Part of a small language model's weights.
Size: 15 layers, width 192, 2 heads of 64 (1 for keys and values), vocabulary 2048.
Training: a variant of Muon for these matrices, 339M tokens, 10355 steps.
MLP neurons of a small language model. Each row is named by its layer, matrix (gate and up: input weights) and neuron, and shows model dimensions 0-95. Each number is 128 + 32 x the weight over its row's rms, rounded and kept within 0 to 255. Numbers have three digits each. A neuron's up and down rows have the sign that makes its largest values positive.
After each neuron's rows, "fires after" lists the tokens most often just before its 100 highest values on Wikipedia text that the model never trained on.

L4.gate208:151120102112149134104108131165124098138157111078140136121112140158124136127081169069222126191083090111186151138106099144149099114127159115123107099103053109135126166127074101133136091136121090167110176108090132102137134143173106161124120126167109125050076097093128104173132109112082120071
L4.up208:089113151151124174149105142132103157121145156104096156067172115154116070092117141117077124187118115131189121180137127199121086064123121090121089135091128133108142152129169182122160153156086139149095141163040144079130104159130064071160099148156147104108078165105142163155070145128154114144
fires after: " ", " Di", " E", " Ma", " f"

L12.gate169:097122156118131095129089173166140145130171136143114150172094116111139097149212109110129056113164145157148079136135169157163096100103152112146171146158149075105168145070117062090147139172117084105086100120111144136121088121042130176147124133117099115090177169157127147092106182148128195148
L12.up169:172186155124143124131123114119101204099121155106095108167089126156123175144117188123133081033136128149119101174113151070147131130118194164114161173147060044063137072122081156100176156176082096159093131173147118101151139124102128135134104112097157084152166134126107112186168135176158197131
fires after: " "

L10.gate492:069060064165156173096120124119128113132110122116148116093068129180153102053081127089085112102131122123168104163124120158133156155086057116128145105129128152088147170089112114112112137133071160127108146153113117163163125119096127084093144067157159056158129117037138071083120130143114143128
L10.up492:051155089170149091125102098156163162110155139121138118125112164124172137075116143109096107177122140083160184132160061075112120136094133129057120099124165157173147122083150134188082092149126140072096136129128152219123143163101096128146160087117188143129105100072133148058102107139159109151
fires after: "\n", "hi", " gr", "n"

L10.gate46:067124103105144165124131192095143158147140131124148155097136162130089127087120185156130166057147082196092122111130137154093146117166110158090149164149117101087147048116128055152173132086177098148164156058138143141085128184135101177125150139105101125150137149165088172105124098102075133144
L10.up46:165178147097192105146151162076176071151094126115107133160102153150135104136162126138142077129139148154107161147109107093060118098133102152105120156129065121077099058167127146173171178107111136114160138157121142148132103123103085126158204063146099136145094179099165100080142170128136141172
fires after: " ", "==", ".", " I"

L4.gate121:149056134077131085091144138167096152139106129131131124155155076141204121122154098076212162145127160132155182120144130174132193139145129130116109107134058106136166148127139148158046180149123138149158180155157146102110158111153101144061142106176154158110161114092078144150119157169091114171
L4.up121:129109104084078111113141128185116147102074185141082167131116136137160127082169166152132123134131152110139116178064167101138139147125107142110134134099169088117127142115116070142192052097104125138123137126165116158135109174157127139071162146155131096125132138169122134091149124061103157165
fires after: " co", " Po", "co", "mp", " Co", "tro"

L10.gate412:110105074156207144171153081109163130088126078112098166132111125135185124080128106147170160142101164122125123112150156106147152143121111150152156107163152148086133158112108200108127167191104111154148077163123164082100171073109155138122146069137137147079086130178060138152110144142083127140
L10.up412:143107185164147135158069168154150119094105105139153125146088112177125113090162197137064167096118148114119179058151143118125097148145093088202169108160121082090127128154146135141087116153110090072136086108186090124089159183134083187123154164097117107184167158140112059160167185157140142145
fires after: " ", " An", " Re", "s", "z", "p"

L4.gate430:080127098128139129077141157131126111123161116115132093120069143119133105115207103131159151098154163120103141192172164126089097127128141110157148065113146128169145142138119162127149167087190062174201116143122128100105099116149131110177110120137118151131130130220065098119163159140121124135
L4.up430:090157058094083104110122151146133131148111096172088140067078149092167149118107090109117169068092153092037130196199137108120142090123127075077161099179122118139086166170069136126157132128149134182082140136109156089142152131119101058102096124188159091106131131158109135130148196156118234170
fires after: "app", "p", "udi", "l", "ro", " O"

L8.gate326:172130161134127149130112078158088182096122123109096053166167106179147124186120133153149108108099124208084107117102148094086130113134120142081105121129170122195077084111147164145132148194169055142141113127167144094122154143165142177112114166128147141136103133159109138053146112146145157140
L8.up326:177084163132135087126163092148203111077171053101161150107030150126105156139159057161135131111058136128095091173121176090077108141105049119083135153162211125172143110131087207107077095165168142102126172123129141168130192105140136096142143156164127139164106109082081168181131166103104131133
fires after: "le", ",", " do", "y", "z"

L3.gate102:084107141140137157095126159169117111066121153131176183200134140123118062093143095151177123136114109121107131128147117142097094131106115130102130129152139169172180112127140092149141172149153076153149123165120066114116064125098127138056152113112101076163091146140179106112212090141146146143
L3.up102:149138177117088092092121116113127137170134203156121054114159104155142138140165142182175105107115140097083120127127152086077144119169102075159201088177132121131114126088130151106160158173143108082152132168096088079087096108174162152151114140121130080085092096110081091147093174117103162176
fires after: "le", " c", "ro", "udi", "la"

L7.gate131:119107141136137154114104115080178134191123126106163101111133132063108102114125110169196110149059167120162137139080070187099142131085194125176118121128138169113139146134155162126139126111109088119133064144161137135181137093075189168080132174075129064176139170184163157127155168107100135107
L7.up131:160110104145118179095139088154114129125152090136107116166109117047110152097140106111116113127126206117173131144174145113122129154071127120160115165072101149161134140172212117137102147136181137136072117079099100172108077075064115135113185149107060164137090134139174101109125085121086078167
fires after: " S", " Al", "s", " Qu", " For", " No"

L12.gate197:078141130119180132047160143102132117199142157111091126088180127139111156160154150077165154102148117134136080102104094139149127154108135070117123113149125113071116081075145088179166102105110171156127102105166122203089127114159117158111179093117059086146086111111148101094138120143181136155
L12.up197:101162134181160135123086175105111138100116106159119173103089222127080124194104162149150137153154137079132125167157108192099120166177071117095118145091089193111175095116120086152130164117125173127162177106106107099189163145148113187092182093070090167116114167139081132114090140135146162112
fires after: " ", " I", "n", "ro", "mon", " vi"

L7.gate344:142078101086076111135091128147112158050119109124140120084093069088136098135141131192099154080146084125138167066138110109142168121109114134180156069139133101160149161145144143189163090126180111164131094146063227134113152136089138132120140135173167143089108126114080087144195129119091132164
L7.up344:176081110153099137109097098141095121132113221076142100129084145154093056160079117079113113063168163137103125094137160114113116126165026151175135085106120139140159185133151102104147150097133093093183133127139105136101155096097107182168096136090137106170113086143135141117100147106108120134
fires after: " c", " re", " co", " C", " Re", " p"

L6.gate367:115163111102086085103110124151100180138159139106133050102121125105168136148132049149151119159116190122152095074137175089125157048201111097157129150061106108150163136073033161095143135177092117146129102167117118142107107068131123141133118142158146057102095125115090112187150173128150139085
L6.up367:105072125081132118120108086051160137065104114110091127138121124166100126182028112121115082130088148134137069084101149139179137112110191117088119126104107148154125152125122136108156149130094159149136121132119145192144115105125112145162061184207125183115087126058144148130160156078174112136
fires after: " f", " p", "ra", " la", " c", " d"

L8.gate268:111135121142102145133155193138181099170155118120108136117136085115157152139119113129124058086111126140141146150129125122109136110082109157082095097113134135137125033065075109180107152118142118158069164189128178099091113115080069142154150090136113157129118155133122172154086151147155118090
L8.up268:113156136154158190155133103138146124170158078202116181103083105094123171125067153151105072105140107111138133075165119060100099107134141119111074101162129142192119105126130138119165122090080169135151171165102124170115171113134160134146051077140109149163145188090127135142109132115126140118
fires after: " O", " V", "ir", "que"

L7.gate157:098126147137142087113087146117114120107150125120138155173069073106135157117129149115129121093072101101069099088041154115103140109125224113097123122161131162088099134109149156129097171186152170153133095121118149164154171131130146064134133128129124141112131150140090188081116164135124141081
L7.up157:097102113117140094127155194123119164141105086094108094170120185149159126171100147094139092026159112145116101099126112167169133137149137090134146127145062112138138143160129130072150105167122149146128161162123096131101123113152083166119132050142134084128062151103168050165117096117103162102
fires after: " ", " st", " Ad", "ad", " w", " St"

L7.gate7:100170141106131137095116070089177088138114075092198137124121121125119129093075126105132173123101154128146116164098164110174133162177143179125115141132122130098159198089175113118080055183100095157153084068093130126103150103104141127156124098085142143191135167217166139120154083109109147068
L7.up7:122155130151128157157149137109146136127142152122122147208102096133152094161114115092098132095173179095142105128180164134108108161092101138138123022112134085097103126148136170170068068092144085156136105122115098103139085132157143132147154182177113079136110131121136095083144170102170110116
fires after: "s", " for", "al"

L10.gate203:120102148120208154145078116116172127130075148165172120133113133169102138141075080140082093093122145160151093134145123081166123146121112101166147094095119100077162144162098173132212108171145107191158102144145090111129143086094103130128137147161118085151132074145121148173093070159183092128
L10.up203:121102082089166139137186102129120099161177095130147166096142191175101153166061079135113136082134142085211120107075102148109125128113077162192133138123120088120145140080100129174151097108126124126128176112158114117066123124145143110121109068151127119155124169102111137080061076102115200083
fires after: " ", " his", "ba", " Ba", " the"

L4.gate287:146135146100093119151102139125067171117122122081172168187092148138164104164149123128124140140134118184132119120160079182113160131087110075111147112191121127143137092177026131118147124179099165121096130129121103069161143136184115102153157151159173187131087140159137119148176085135108113088
L4.up287:214140084117083100209130115074134106142083150127127131130144119136149131088122098061111123196118115093113139127150127152109119116099097134143150142171111151120139116191120137104169090206131087140152113091097133080160135179145189072121102110126143135078076168144099165170132087093154061134
fires after: " Mi", " Di", " Ma", " mi", "pi", " di"

L12.gate3:062070128152105038120085152148057142133167144166122160110115123168098093133137119131141132144160132064149091129118152163104081143153143090178206140106167060081134189055106100115146176102156111143143121110127151101075087116151082131119168104179095126137122109112097144137104112187128154114
L12.up3:185115159119101118152039163095156105133154137121136125101142095113090152167108129093090111089118118159155151162138157114180132107087155124152107196155105139129168174131134119168129162117141109101088105119102140080147171109120123126102134046068063064095053120073084130117109182141079157114
fires after: " ", " $", ",", ":"

L3.gate485:118118097105159115035110129109149064121142093174131076070141080119089152110130108103123097162093126092081153111142152119136097132161114118155151164107066032128101152151111125112118199098186137113095131126073107135103076149133112111132104113129110081105108129132140106172080135173116188122
L3.up485:128175114032154109134106132139101156104153065114151089123116098076069153116105068107127100184098212116161146116142145163174127125166124096107118174042081174111092152119131159127134147109131074149191100142053141125072114087160092109135124160120103102093096137188139141061091128105149148172
fires after: " f", " st", " ", " fa", " d"

L3.gate121:098103144116139071104111163194141224091075090092115131171092111140110145094148111159193159153101080105123133092168137109113098168144065122133142088082134121137182111181114126083136123108169117141178098206124149030098169170110117123148122087125128123152130084174101142149151164114106147143
L3.up121:097100138165137046108140095158081112090120094138141068168136128148096080098163151117179147141050123089091137149185132070127104179143139111187158112082182090170103127163101095088119105068168135164142140115140141117173159149152090088108125121116130150085094086191084140133129157113124177113
fires after: " co", " de", "ch", " ma", " De", " Co"

L4.gate351:093128128154182106115073186134140161103169130141137158165143081173113161152210143074145175121153097188094108116121165131075108087061102094071146123099139067083173160144078084163101118087142111192150101152134118137161177107094158167114113098173127125118144149168104082141152108145114107130
L4.up351:157145102109117155053186173117121227149184145135160135152109230092128178140051097132148125070143120157108176109139128110104122113104064162138131140100182179147098110155115135124100162099104101152110131112120132161158131089178144116121123146087085101218137173073113079129129122117154141137
fires after: " ", " (", " \"", " c", "/"

L4.gate130:110128079208220142097032099157061165107106169126161088117091115158135109153139141155183119096140138148143141110167153111204166122136141079140135136157121101094163177142121143112173136085188148164133097123158136136096139102082132162189109168137103139119130081117105061166115181162144150125
L4.up130:138129209158121159086177189125084099143128135142082145118161138135122171129091163090208111119141128198140156120106098090177145157108165146077188158149158139138085124155128154152140113125127147121194187135137129132136118100121144147136118099104183088127163137102141113119079129142107164114
fires after: " "

L7.gate259:163124108169212129078124152094118169107091106084181129146098144158140100140091178098167088133139150145159147108141137137109097132117114118101128133158140084084144165102190075106107125117186147127186106092111148152148152143140115146089080158146105155154090130074109080124144096148129147069
L7.up259:149124093168096169148111148070146133173156106171116085139154141088110129184088084125152143121167118156102162171214084095086149162131119064129129101112104188125176114165120133131149049132119116161184124117141073137131058158119110226112090220153102052102163118122132164130189123152175140121
fires after: " ", " tr", "k", "lo"

L7.gate385:102112083132145136145181117092145149164078154102203137143167076156149164083116115138162121115099148125117190121085130188114107173104113133132090114113110135142076134084115068098135163148139157144045080164174151122133111066187117113068126119121219158161117158112130149150108174184138147133
L7.up385:157142132071182146203139143150146141122154097081097155100117166147166143123092098119120108126110173132102159132048129111078114157122127154106063105132131152165178121155143122187171077110144132153118104137101123124137095136107134120109144062137132065190082134115099133101144139199188177130
fires after: "\n", "h", " H", "l", "n"

L8.gate54:132121146181139089097156183150069138079137150189155131066157083132134150213077167098140121119133124135107150164111129112160189119087153104137106136135127100159165094122146150136104179078189102146141120092078096185050098126144120107088117212167123112103161156141179123120142167156123095113
L8.up54:166100140154139142136147210165121143149092120104103162053120127196102119118196126108156141160144153213157070131188060118155160074174099135062150130139110078135105089177139140129140121151132140075089148140162124124138098135100088164137132083093077148131128111197103113137086128105115122112
fires after: " as", " ", " re", " in", " be", "."

L6.gate3:144128085117088136154138123133159132152067128127119129155082070086146077152186129165097170130085074130090147126125203169149143080118107144156228143098126072194169139114097130142125115117143171113103140064164108109125102089140094115105163147136133104115060125154060108139144116100181185113
L6.up3:165128073158129125128087083103151159175143152131153097117107128099068074093130099088142152125165110080134138064102114126103111159121156114129126126151083181150151156097068124109147158163086143102145117125047126140148119069093145119108139118112124108177077130159062099111134040071082119109
fires after: " re", "s", " Re", " —"